From a checkpoint of a small transformer trained on Wikipedia.
Architecture: LayerNorm before each block, rotary positions, no biases in attention or MLP, untied embeddings, normalized queries and keys.
Training: a variant of Adam for these matrices, 903M tokens, 3444 steps.
MLP neurons of a small language model. Each row is named by its layer, matrix (gate and up: input weights; down: output weights) and neuron, and shows model dimensions 48-239. Each number is 500 + 50 x the weight over its row's rms, rounded and kept within 0 to 999. Numbers have three digits each. A neuron's up and down rows have the sign that makes its largest values positive.
Before each neuron's rows, "fires after" lists the tokens most often just before its 100 highest values on Wikipedia text that the model never trained on.

fires after: " ", "2"
L5.gate444:587549540573454454547506595583574465435575458596508414498464452453582476509422456472492556490429484537567478504490469506449470528493379444557565581484578433496444479476503474489566474459517494536526511528472472552536562525478470518448470494508483433527480522483477549584503584523540526459484448500422515407395475570583517498547523507407563485483457483505509607407543502561550405538464528547479537585389496536515607554516489448475537477632463452509415375535454508412472537527524587536492598492464474482448533434461471529431453554504444493530572407536469468549498520458567508465
L5.up444:501513577524478502470593495602508496460599469544480534505417488497566488417407563503439474490473466460565384547452496511489565447505514479490492511512468541522561455458580540578506537499485500469549382503473449445468500512484414544548448496497527523511472489450564556416491495471562594462482467433437462457484538487475542527504521471539596464488436473586440482410556554560500571515497535494434462576426554582455466445563436463450570457514431533558438541509402438426403502570503533488435543456489466510484482456472500564433418468516579461483520492597502501480464477454527495530
L5.down444:398531511470421527449506445523414494536476624497529528481478484476355487413519484569527514474532453502463527520593600457508462570433464480455487441562488539394439562432509518522484484443520579427508539492462448530430588433491401503556455574444578488518447566433463427477496525425542508586480528497557507495524530537588558492484524452547515496483505314517452395515595450472484556512446596521492457550496566470522503524445504471506513464424527478583447510559483473539488524558586514491506493433449492463461558413486575403599542484538566539427487446520452465459472510523526565508

fires after: ".", "\n"
L5.gate339:496552464492464523525448497580573514502520411610555444546516474537480496533550451513472557469469497518537502456569579472480343521530539512646564530495556488478542581532496396491545461554536500536438492542524496490555521522559524522541505506466532445463474441518486446578502441606459476551464496564498481492445479524472458521461472491418513471463588644561544531384401508491532463646408538512460541500434573435493543393437507628456611467525578513469553501496477494456388599550503540541529430424477449530484456459415444462405417470577570501556474417529429531537395404469491495510
L5.up339:466473546508499448450504437520475503514476521478455541485479484541420479487505447448475452479468507506541548459549515438525536540487523493428541480534517546518575534444383561468598483530504452447560512534531518613535491545566528495552465583508537542447482452452505518550491512484563508475447455514531470428562473542437583503524540456513460526575511457391541542582487408468441492527461469531451371499480525486474497472538487607511511492559471635514600424462462502482452425492531535493526579419509499474524354445541478511492466451456464461533442510567547483605516466528407522574
L5.down339:593399464496531443653515575452538524496552432366547421578462566477478494534534470480599556507480521436528445436431491473466504352581450545508540499575491449617534481522493423455487512487518479534482483581520593529400485475462544534456576486528507510530518505493490540540420471510427488548542455519562518538480559463516557491432459605496551577466565548575504470354568447482536457454448639474445457508518478482507468531432526535443590523512564562465639514524524477496401479481474435451429447488570586438530546450528463510497481502496547466480585521480482484544521545451633543541

fires after: " the", "9", "1"
L5.gate855:517551451505477452486473440454529497428592521503518437387552451472481476492465603518521513547560506488501553480386507476486450489487550509538557487587483555497467521535519466527547449490581569452488457507493406535542538559601483449598467437555444465426425456520485531523438494505435526556573459561451518371546407605533504484458468405452487603477485450510542505460408468595516492544505615459542542573501421496580489554503474425392456507563463479550505552451585491482475480524576483502473461409371544568463597481496497536468487514515541501563560492478524555538456593539517473455
L5.up855:561332517439528547526528403523523516516497532544523498466536476540550499490532470406470525642530585521566563453473449577491447534537531519551504524395554637485526495540462525522448515480556442450617565492511454475436480466613555490460439429440434442476589609505383498472516550581511366450506504565514508436590373504515542510459488540534539540436457550466484497546443461508498522496486546517496495490526509490518468538431528469488467573504556517516552551498457499592478413498483541537476455472436552511450451476510524479506502511476439523488406472498524505458592512491525476536
L5.down855:480563528495432508563469566440531509433454502474453526501449545492504531432438603495523441539423565514534524596405423609437555485498508543516506543357456556390509489474532478492514558524421526618546530516403512552466522455585550471467606523480470508558393505458569526562563590547536510472493453471501550467484512448585462509531536467426533463476444549573528530489414495484559510493563526561443494511489478489598443479482501517495413487471504485489553496595511487470508539535436643430466425474581437443489521639453451509506451497488529500466491563483480418498463549492512537547

fires after: ",", ".", "ce", "r", "0"
L5.gate937:545496499480505531477606553538498465546480496586486486466423430477536568496477502499496532581476575554442471489485489538515499518489524481577492511508611567443493504431595459478497524461569451456517385549513570441453475512445537510528529484551572452453458467472538430493439403565491492407513575443529449503483549498496517507531588405460484459530526506539442471508441407458456471470536452540527517511499452446492516560371517526485508563515450543517532552559535459476491524498464430575458492467400475484458483557482571529522489489462490529431530480477476489457539607465499445437
L5.up937:462502437494523454607412425460509425512518469539501481572476430559537560584524483535511492482499576576524437533548557546513490553554517446574523548555551496492489530458598426515508561499549455614466479458556513574480503515545469494437409424473522508437495589495496445498469529527520482555488407466485502537556477523499499445488553531515491491491521489422454487469511541470551457526476484555571468513492555500529538578516515494509558503510489544498549375494459564524522475521485522491598434510507503347505519511453514567506459411385524519523465589459442412483473493498553518532
L5.down937:440520505459434461525451460448536511510631525505440506471456416432575502453497588513450562528551610506518518412494479505456544486555612507487557489465491615520528558409470559447665498487531520565476493573523469505464484519445547557492535494542590432534407451512548471551430502519572503503507436577394500487464457455482466581352375453547494518433490554506607478421509507431423521478456488519493523448562536571541462537480527533493526521485459497495512571468456465525403516485520556522499472430503489428539533505436496568463517531450469644465501605514508465511508474529533484461

fires after: " ", "2", "1", "4", "3", "7"
L5.gate372:481471445522536430517494539484433452570456507529563468564545486467481549519525529461557470518547501500541496465472442526481454624547472515586470453399508537493477572428469488519453555577572442414558427521514427509507489536410493559428440477490537475481466511481483565480476451450580399508474493486500529478515454517526463482580553490463525503503576520460371490417515514558485499647493626485561581527507488518483532522570514456527527511568363513515488538479462477416535473464494470534525570485501519467446533497383458524608503460600476438529484459468527404545539493435548385470
L5.up372:479424486517596456533500436491544393493500507527496409418507454474463503491461434505478555487563567509458438545413426575524525547462443501494461576587430499493500431498499389505544566526455522457485524426530586420478500464538456478479517529567590555372530414562529582435448461458472536533455511465590558509519590475393483462574485532621456505595444499545463483396500451534438505600539559515527461510493441546456561534564567495516526476459551572523545520446453590561513487510485481514490542465495545443513455518489458442492507525442411540451579560495516535545518523464466422399
L5.down372:482533476522571448556442441555441568520573490444486496413454486469504469556491600506600486524526466472430469446530429478453393464536481549523514470491474495434556487535467486439464459413548560557591514560389386469545465501523491493473446474505467593471508512489539499498538551527534478565493547549450565604458486487498439408546446443510428579484477482516565583481449518545571475535427466454491559480426508461517453523590588489504442441507524587536527624538513535433518492567429516440575580422465423474404504644462525467489427445493506537557420475589542603557540482450496516563

fires after: " \"", " (", "2", "\n", " war"
L5.gate496:506545498475531494453525533481511454527521511574425519551476510557540551544423434573441510405468486596527498542524478534535571487537471504596474521534594555510430540455461428517462420542472423572508493506508527531484415560547404512379493580609444546583471476446515449461561555470475321565547526455488479476473518512514512479458525441501510435551424518492526445421479436501455426560496540547459392471376585531563536491534410484488584493462498520518464543429466467494477478541399511487499489568455476417551527604529423554491381497526469443540493451541458436560461513472430394534
L5.up496:462573515524565468515491454475468469478509512564471484473468474517490469523452470499477498507552378469550467443536488487523586498500566533457448536529469389497439433537541452480537495510491537518543542437523373581468548503485561450467543523504486496588549481477537527521555418511475437478445434369563562495402448494497485490488501534449619552506448545460555463500530575572599498506511499558453552594489490466478495509491424489543384529497485508490496566593403502463511488474445602541490454588498499532494399460543544664500551449480509441505486573580500488541413416471560458436
L5.down496:484498475477430568469487515562531501475470553474493479519522511470529552462561506512531476461469536539497544400533522472551531468461502502481491480419527583548513479467456544467575569600431514465478480573581430496460529502477505496471515500453443568485520503616467511459489439552370433537549561501503619465466485470517462461540563516522520479566550497549462564511494558469562496500421462533499561515557576548441469560516591502460424433512539510452482510554447506510543501562381451519513538556498436473508461436479530510492463493509538481462560431523532586569517514521524428492

fires after: " |", "2", ";", "7", "8"
L5.gate499:494470599543514449510445469521495510494441540523570540439519434534520430485550599547534527549508484525480471532495585483586553488547517451458562409433555455462488600476501480568515412510515554455474515449476490417456498406519545493464547423475512501503497473506557521618498568463531471558434494499449460530387511494527498532470553518591342493563455426476525451547525493504395594481471509574531546527531458468536500486508526422571408509546542479485523497552473476456452481479445451564470557489534471498577515477558481531565543527491525425412469496433462479542518498495512468523
L5.up499:522479520543536456452400540556457478495473389490497484529535591450488648486464446517535448470492443503567573403509439449492511515401475558538444450474472553574418599580448538519485463535576527513560477574492496515587499490547495419432554482473413565573478512414528438569523443460466460505573593565480466445516462501523527488504395502572471447491476514401462486506537445501470483452453415458462586502572480500480494429496476467488562503493460415504425525556507448534517511524517521523467454455429507450445507563528645456451462514462432474493509479452563500419519455489555538498
L5.down499:536500515477469572490498419484472537580468507543456528355497525492553484574552526424512477463464584572520453561511480533564504574477495531530560493547522403485493528378500526538475502467393437512501516451469459467500477457446519513587493373502467566464523478505558413548456526511484491435451391473523454571439574485492557541465617512476449463557512541450476598441475477587386465545546445481512473386402533414455473516505545433459504544535483559516488504411506595489486600573483494493531501615429515487520458446581509537465474542533541404512489470506436536538503547537516480565

fires after: "),", " a", ",", " an"
L5.gate124:416581471532512528462448556458462492517382441393588470532491507482491448421556512561519510555498513489500532482426505512524453562552472507483564457559454422508494597496438437500483455425523567541491486518397452635478488571589524585534580545462530552548574541605401540503485367432556451463422532533460546491532592577532534512543440470506535637457495525517495468582546569456499537401572557506506409482506516547459546588493436515493439472520488503402469572507479549423520571520474532442558515493513431485490498497555495515496480401555454467446473586538577481445476585492477541604
L5.up124:490560506546424576549459460409504419573433503465486519542504383545514542450494432610499474543479493518503404427484485442467536524478425487486523404545529494416424541563472531448540563532486537530537475496545535648500530488493537573470564490474488656521566522571537536487515398579514484512493515533529488489529519515411568575496443474499500488507488587519470506570517564473457522421500611552442492472526448504520514591570356616490544486592438515432510479541537513480468577510451559473489467464528453451488471480578517605555548492385492455514504520511486498486471485634378503522
L5.down124:529475532427431463462392476551512458470497493412512435428447557520480420464566520488399582518506525392467604560539500509623513339483534485532590487469543494659514462583406444441563488512513534585506420597426499511579541420497478511557442432522513463476546488482515495492488520468509439562616455504492561475556537418475539429517578474586522529509432516437453413512524430496569569542534438482543437539501549424499511556424466569530454505506477504458535569566536450501509466437478517426542481492523496470526501534538497460544533472522483393555525502479536544440561476456517510436

fires after: ",", " ", "-", ".", "5"
L5.gate426:497482474433522533498537462514436590506524621563504524497521494433532552518545469492523411475535502484530414449528495497434529521485559545413532511512489611506553518376491432442516547501525441550391550505543526448534470474530584547456581492517526510530531482485511524454495507529557503483447553438527465524530422522460388502536426566471578400576421512491606502425516463507440470436545471548551530457403514546542451537426436495405531518529548449456462457520565497433440630572504427592435504459362507449507603579492439558523466557486496435538572459549526585494471542520484469480
L5.up426:541512415421489493468509439508441567503467415535463525521439570487449558513531571493493430445528505418421526377427443506478535466557552635568445448486537492496525425456542591487506508501533523589544530620511499569469498538608525498550530518491553508533583446481458492433506452466578505564517499537503517522521486576570524473439487451513533494431508494494488507457448472460492598586556436428496568489609455488492510567494547481452572550611610515664557423434516501460492566506455392592528487527459565450469534479484422477514534496455472471508506432432540482559506498587558529526
L5.down426:480413501485486504506506447530548546506533523506452515509529535455442513429510541513420582455398533309378559504442434484537517546468463509504565588464492487589436479554484515509477478484443550512451423552400576543474496518518435536446427482491493483573498430564443495498549463521442482497598498518472501518510554431491529566530410492538538524491560513471384533598491474490447433616514457409506616557432507550458436399502531540464396461558562500479554569553607446457471427571435518503638553503562492506501498461469580401487557454444488448569495487470510472483474624494536501601

fires after: " ", " on"
L5.gate88:427577490596529494492440512524399455470527493565524422499500452517426556471528423482499494534483445546529526484499456537513556587546506479514506498485475526496435433475586521491591379473463446475570530486522488576470507621461498530446563587442437539536482541434470529506405472580483480523511468578547445529463490570500480644444474406508513486493514470482511550484511516627494564497462506489579495463389470467571531413492492469502535519549435637523482452436448569496521619425418499523447487443452505471462504517425524512497502598575516492517472435434561529481466576442489523453
L5.up88:536587518587446513559484572397431524423534478465449434518518494551485527542450559447465498502557541487428471430472441545384509429554515520535461491426513418490501550492550446465479566619531505529555518538459487524490480408552522398518530463499550437462501546427524559489443558478479485463584544500556467514531540440437540512440517549523492397522566514479484617534586559397478486545577526468481500419523500552532526451452471545520576491525493493543439466565433491496545516508502592504486510472385457492509548498416455470535560516461423573497423585511448444551527534472438493446
L5.down88:429562514527527509470546475468516468474559528477478520554460529458565429378500504455504528455438543541499481517471435583432478570573469508459467441541463527606571478390539550545485488503454489416421591538542475559458568530458478438451448580456629536458552508422404486517421506547525512482533546399554567510459403514481553539481555385548612491511431518506451516454513443558432427562548467545584408512550497521560515519549494493538489536451487561573525471427539487613454539490501564455481563430497499528445494530512450564438451406487442474521478438440458504580551405462586568471

fires after: " ", " ("
L5.gate256:505473473524446478477545595427497420541461533534534352484496525527543414502511385570508491478531413457502473484591438509527462542590466360632566452454451443540554593498399522446586588607511494524452506494486428489465511510538541483464608485451513424470499508549437531462472442555586547575496476505501515510463478519501523527511547495551518475589471528370475467548463492473479450563529541517506558484468594485478503544494519478495508464576509541541469597487498564566487511486443451445510466483478482525483503664436472510408549479487520487585585498469568542487569592573497468466
L5.up256:547457568421476467453517529487505524493549497444500515541448516541567480477530507531417495443549539413543540522533491519463484417559418483560507504434381482537519469465464523509443610485489481534531469571458521478534472507549491438528477484468538500456503471602425530512458527570537479414442554577574534488499465587495456556472477446569542522530451574444504527541447504552428499488442457480530556508558407582468512449527457512443486576458452479600523534517511592506521507489523512480410365445546458495441512537510508402413478510413516524586484559476583500504427537495403526560
L5.down256:528483504394551526384484487504437573603529526517546571608462500515490612480509497470511549547508633501465521487361611537440579458505459486495549536530496573611506504552493482561469409499434475511562487540527564466458459492519519452573441529461530472423490482581496522476518636564540577546483541536452534443481451582444513492473444513536502405490539524513414505488518488487547539498470490554480498501587496548528531486497519552531462540445483452522485415592467507443498478460517539590451425534490534458507509373495539438538595482525447482445474502564463471434440516497360503505

fires after: " ", "s"
L5.gate1229:395508500563469489385458510552495584506507453438563449457497468512463527536547399447428551447491609538504521491458513475481468566531436593601522497521453477508538491498466442495569588453496415381363495519535507444565462545517496529498555484399519526449435507476499597440400436494463489524515564534428526558492548397488566532441472515451568450571601515622454427540444466409467555553490450476469506446528501505494501454556524485550548437539494448561541483479481384460443459436486450459419565491451464499451463538459550477471484484470571493590421492466506510482473536507525486529
L5.up1229:487537559516520505498497542482572495439557497513589500460470533573560511440463487529507492583413486537562530617557495637552492494501508413439465536504515499524465497427560420530463456528539543482542508447422507464457614355538498470512381524476468490489443566548518452465485516492489508517387443410516548555539366473400566473524573413514501501495515505445486540570522573527551445565547426420572543523485464579473539488508527603471567584518461493432416507534485557425519503446492505515463515494495598461501471489448522533508430530457462591465534518491569549511549552492616534531
L5.down1229:578557519461503553521517433629455517505537451522436457492530500455510491471547479543609464546567599535441493459482499391490503622542498533551513421520562495474434435546496503584542447523565508505477521475542462492606408659440520548472538522501497534524566497454522617507463420564521451426464555562486459416563547518518434464419503427538409497493539410544479569488453422439491521452648484528354476477394505481506463514512526437512471509490533494542526489492517499476513378547581492449542420542481499443543457520608487443540473488562437517502453552457466465451462526455408522517

fires after: " ", " in", " during", " a", "ing"
L5.gate168:459431484615405555526558464531490509471547562540419498450545563529522511450442471520503546562574427528468525605533425497518489527414494448506435525547580532504500536480512375381484495500550466528456482440526533483447619544561477491564467523497487477465467512455531506538459550388605433569461436471569498610439386492485414546490510489526529573483438584521524449512480453488415483509530506536499408476521499630553644524514490531515521564535445473530517509552483470532407408459377568470467529489459479411510486479501503560512549542466518555517521548474495514478448589564384493546
L5.up168:484529492507436540527444538456528546479494514426534484414554591495548486492497558488454550487523436457523500481496486540516474463528561401457566531441535464482523526488550545344448550591505461529581464538530449538483575497578484472562495518544504512542414510408430570535460482571519445554453539527482465469608417463552526541578427484430547462457457440408470573582518551544498425527501531511506424484497477498555598571425389489524452464549579468459399530484463507512521542426436574468535371547512512606571481579500436503475451564555440428500501507567481476540551581481551524491
L5.down168:496430558511495583583472419401498476454529508556496455562507522535531520450444521516418489538513504480424528434489508495497486463460471530509459441466508436557392528411490382440586456507463596470452432475507508470494516517590498472468488496534506508481508489548559491433543504502496536446526497558444420580610493515557450557669547501530552507452566488524505443479480501556468584489389503476499509570554475491527504429508532543480490545477462392533558616470496519546496510453520508510528598618530507542486391563498523506441466523601490520496529473442511520657412384485553465450

fires after: " ", " W", " N", " V"
L5.gate884:511552504472444460516420582472525488524497449408447462544483352568436549413315620586501452467503492476470494526459497444509533548478556493495557499558462517450536464517484482507530496524561506565504519495471633645450507488507548452493539510476519488459517530417611483483543489510488483548477562423446519441533442497533506388447507492622558430519530453512525542554586409519493496490432567607547503554503533391479502540428492500525542577499543539545455472447483569492415511463477539569531486483555635502489485502484424451450511453465491476546507476565496511414525473485482492452
L5.up884:538483547534400533512485541557574442496488437464501488532469532528414508442417454512476478525507456431510528514525549602498518534437579487411523519609436530535601527502484521555520444535493451513564476434464450439376572492497477478609486530469547512494539546400513460469518437478488527541510491426441531563464474495484564479502507443482437534513601462544537483450526503470453504492427468399555511492481457479508450473479463507560525509502430489491504480446420560511450537551519548539602487479543564412457504552387481459566589538511634561624557385494519605521443583468507539412
L5.down884:511477429424526437463468508531554474459484491534626519429413462455557583418573514482439507529505459511530505547449639536489538479494568461406518566478562546471483388576577532492504502521491517508537485461418509455427576533440522471492510486485485434470474570497511571480478582509578492492577496478520490582491451517528543518512528506508443428459554491539496477434517623545512508571496565529536547414477597450565532421477526463530570428570450511452508517519529514566473531582502543445547445541477527558502411508430549460454436498443537621588470464436471556461400487461500502470

fires after: "\n", " at"
L5.gate1106:511409538526466544565489480488561439525460568514480430544546445503465484476402542507522464491492442480453522544464466513503473458513525426483533513516481425482519494472445537545497472524504506491519489466498481507569512505562552585466555453590463479568477470550465512462504417525471466512494493436485375484473500467471552611546420489538543564582517457503496534489532534560540512499556584476564534432413448389456533553478506563457546428542575451446413456506471529476498445494518502516457542612494411496494525613426430502513480532433507417507556512500426484502487549526388504506
L5.up1106:504479607500522449555469519529531545481562609476555415459463570521445556521470519529453489522433541402451529500511554576490400380552506471484572447563507491497554571495459530483467409530546473545393477547446489453567529592525607508497477452521572466504442459510487477486542523461421446609593493493484538464464531469463538508502447515511466490514458414494544499536557455520407512523535539422516461546548478440436511466452537537543466514466507429517454535489473434545497496592473519402419506600536462541452526504469448555569560536540588484508541441423522568478470545486517623464
L5.down1106:499566480502526512478518414527436607561506510547482488527499485555498587562455526493423537545448477383481524492475526559558460399526536541483593497533464515687536528533485434479586445563508537468471418543494485556565525483446481456558455488509563526478545347557503539512537525509515574536462529563521508530477499534540495463536486450443466434495441438541512486567545466426482481593631510379436480496524430570379567496550515518555460502495519465502482558519453373503532463522480541435398474548472522497482530445487469485465490448568511557464535513478483516502429483512589480517

fires after: "-", " ", "'"
L5.gate999:521555414525468513517537390497504488517481557599475525556504498473547480520455425550547558570559504506439496527561535566465539519483575298533427555521508504426494489493574562527540557620450396434556557496525482473563524451499406509379439523548448544497488409409568483444418512531473458592549542552499436489551461498481414431548520555511437451577416430474504476513576535542562564469565476510420621443492433507602468564523503550543555406500512485481423467536533419526438503547469412424571474509457502396517456498525444452503562494442496572425513536459508501440485533503475516491
L5.up999:442588483567520577467550539567531565519540408451449567508474543560475484513589573503470541459444460447491542467544464473471554498477554490534468541476553494550576448509417447406529516564587462471545468464564496530505538478484489598495464479533370538475497497457460522487512556506595432529502440430477489485529479491515418533545491557504501379546475528478472473442522518498450472520329515538521523377475611472457485442550521452456491537552487401460491503504462498498415449584475557419495494511393454469436548576526494512566516549442550476524546587459630432605497505562520526504
L5.down999:482395568435436472447551474540493460469496498464515490489580503450557527461522538376536430531503551538570474589527411500478526530508559547515432527486471451497528553445531449504528443548460512449438487499414472510528451550442533513541531500521495465593594489487424517459456563525479469479483490483463475492463495547485577497464467557560552567435479523449473485515522458521519517478540535499540509416531466427374500436496372532508365451471570423568429501500524496582483493510524458534496595555554488426601489502531489505484520497499544507416537512549413496468510500489471470458

fires after: " ", " (", " they"
L5.gate1066:564603505576426522530434537420512533545484554415454495551550536494496440468511470521557434447580541513503438468500514486565477583463560545558468508547460537488486569501465456515438440539473523426433576571503552429481521521565463506433521532438502427407581357560548425488500508437523490519488478580495506471468552558433537562584462481503553510531511538459461572524538516550527568463433455506616503555489497546476506554343483482492536539517558459530586540455508472499522468477509531581450487413465407517496472503514448391530535562493464385479531520535440473492470462473489548521
L5.up1066:492480476489506491534509547437548473510428548541537453488489475533496520527553522560471465466510476475515488624475617608501446472489532528508451464468497483513503500539549442513435455498495455383529523494532513390516460498478482441575491483469490502470585499531532549532641490500523489523513474485448561472514498489538557553521460603465492578529556484587489492393639526617542544534597514553455468429416536564470581440509489397555534530459512454535527554486526495506486465486466530502536510475540500449522454558502459392499508483577508553565469630487462525551523496435500485483
L5.down1066:484443511522449497489424546417581388456486533426603473492466501472551468480582535553484507554584492568492472537426482486505561515493549483396485483482456453451564456515553442503559483531520467465541471515529495542527539547439569562500577427485499537475492455391449496474508476561518495495525470483502604387435509565543517546509490495482526501541566459436374400556402428480448555508543420555541481453602472494420509521443510435621602513473484599417379536434456441647575441533491456519450499491480511502543557537505528458433446410514537556470476547580457477569513458482486592521

fires after: " ", " B", " C", " Bi"
L5.gate500:485538486593559547409486543494586551558506491534495509419509529507599528591421517533504522493565472469556496451500445367531470495569508503523493534463538562507498464463570544493440526487524473540473517480533580450423560476510441501436459580482494465391537547486492525585473372479540490469389527468565547501501450450523476464508574481483530447452428459513553531565453470477574440493420528553449425526482474471524489568440452416585575525531526462493501487413495627450511456441532481586539456535505421511492521417454559585510450488456472443466526445513534556480549542426458439513
L5.up500:559552438442552506405469476477513496488461526438491495510495476562548493476556503504482544558521439522513574561429465475462505496559507459412503512545435493447549522444565510462455444520459484459463511446470339527534458521600454481499503556475539463461461551460577493527447581454494538556433518554462620507466568562464479472506438571429374486503474498424515453509398449644489519508425536527536500558583599453557431560504494547432546463542603497443510488535523482460414555507572435518488528469436501508509482461529539484453441471588500523482455468546535533386541441437537512572
L5.down500:490430513547508451571624418471487520433533556504508652523509499442512545470441508453622505499456397456433522528539559497480457555521481482480453459567504518453487435549542491518454525500451492485398498516488436485535565449403463447471514493500477505569453472517419482456531440554413507556448500459615505434575572534543519606500511561583464496519557496495418570621547429430561427549515495494458420489493557535492586477505506478422490577525459463438525504477446544493479567502511483536542540456543441440457444557501438580454531540497498499490501448378554448601530526507414529506

fires after: "1", "2", "0", "9", "5", "ing"
L5.gate42:542540364508443483495438482438497481603498491496472480479530467482453509486489471559550611513517503633502512509494505450498438590459533473523476502562423411475471476485395524486515570590399471484531513502484519522577507453533564536436477527453532465518471411374472483469546544442570521509607519563585569432461503551409515513421492529526479551505539584428425548497503491563543496447472493549514482522423527600543566540518523550530523501566475584488486386480498492544486440465450558379589474461518504501518541502439471437458465599462483474569561477470496575542462487515529440439
L5.up42:513532563605545402462445507498447584533515430454506452465503501494464477532586498469434549496542492559533505464412553458526448435532474472472507516516532519490498533512465356526499550515465487552528495521397593453533462552474507421530495563401581457503488482551458514470396555575430452456588656535613510542502529512559549516544427495482511562543512465491498462476553593470592508482498533501480501472477488506510481405501496467487524521486437532445531534541449451482502536405376496481535602541579514421543449493468435449569457473468649520553552552511473477476364408415482523515
L5.down42:495559498466517539553453498522568536467568431530426523565570557382536515478486540476498541499528607460561579551501511501389504480475472464488572555479433443504430541570495450438530528421488493454401426487495533386515486505446587488493512537481519587584476425528448485595519455505485444590505566541473435548396523490486470519487482475497499492512557467547548507466486471406483488463599527454427503518453555493523406515418448482449480406522526494491469502492561418446568503561561429542553469499517504508603431525471426493523472460533601480540516498524507501472539547518520529478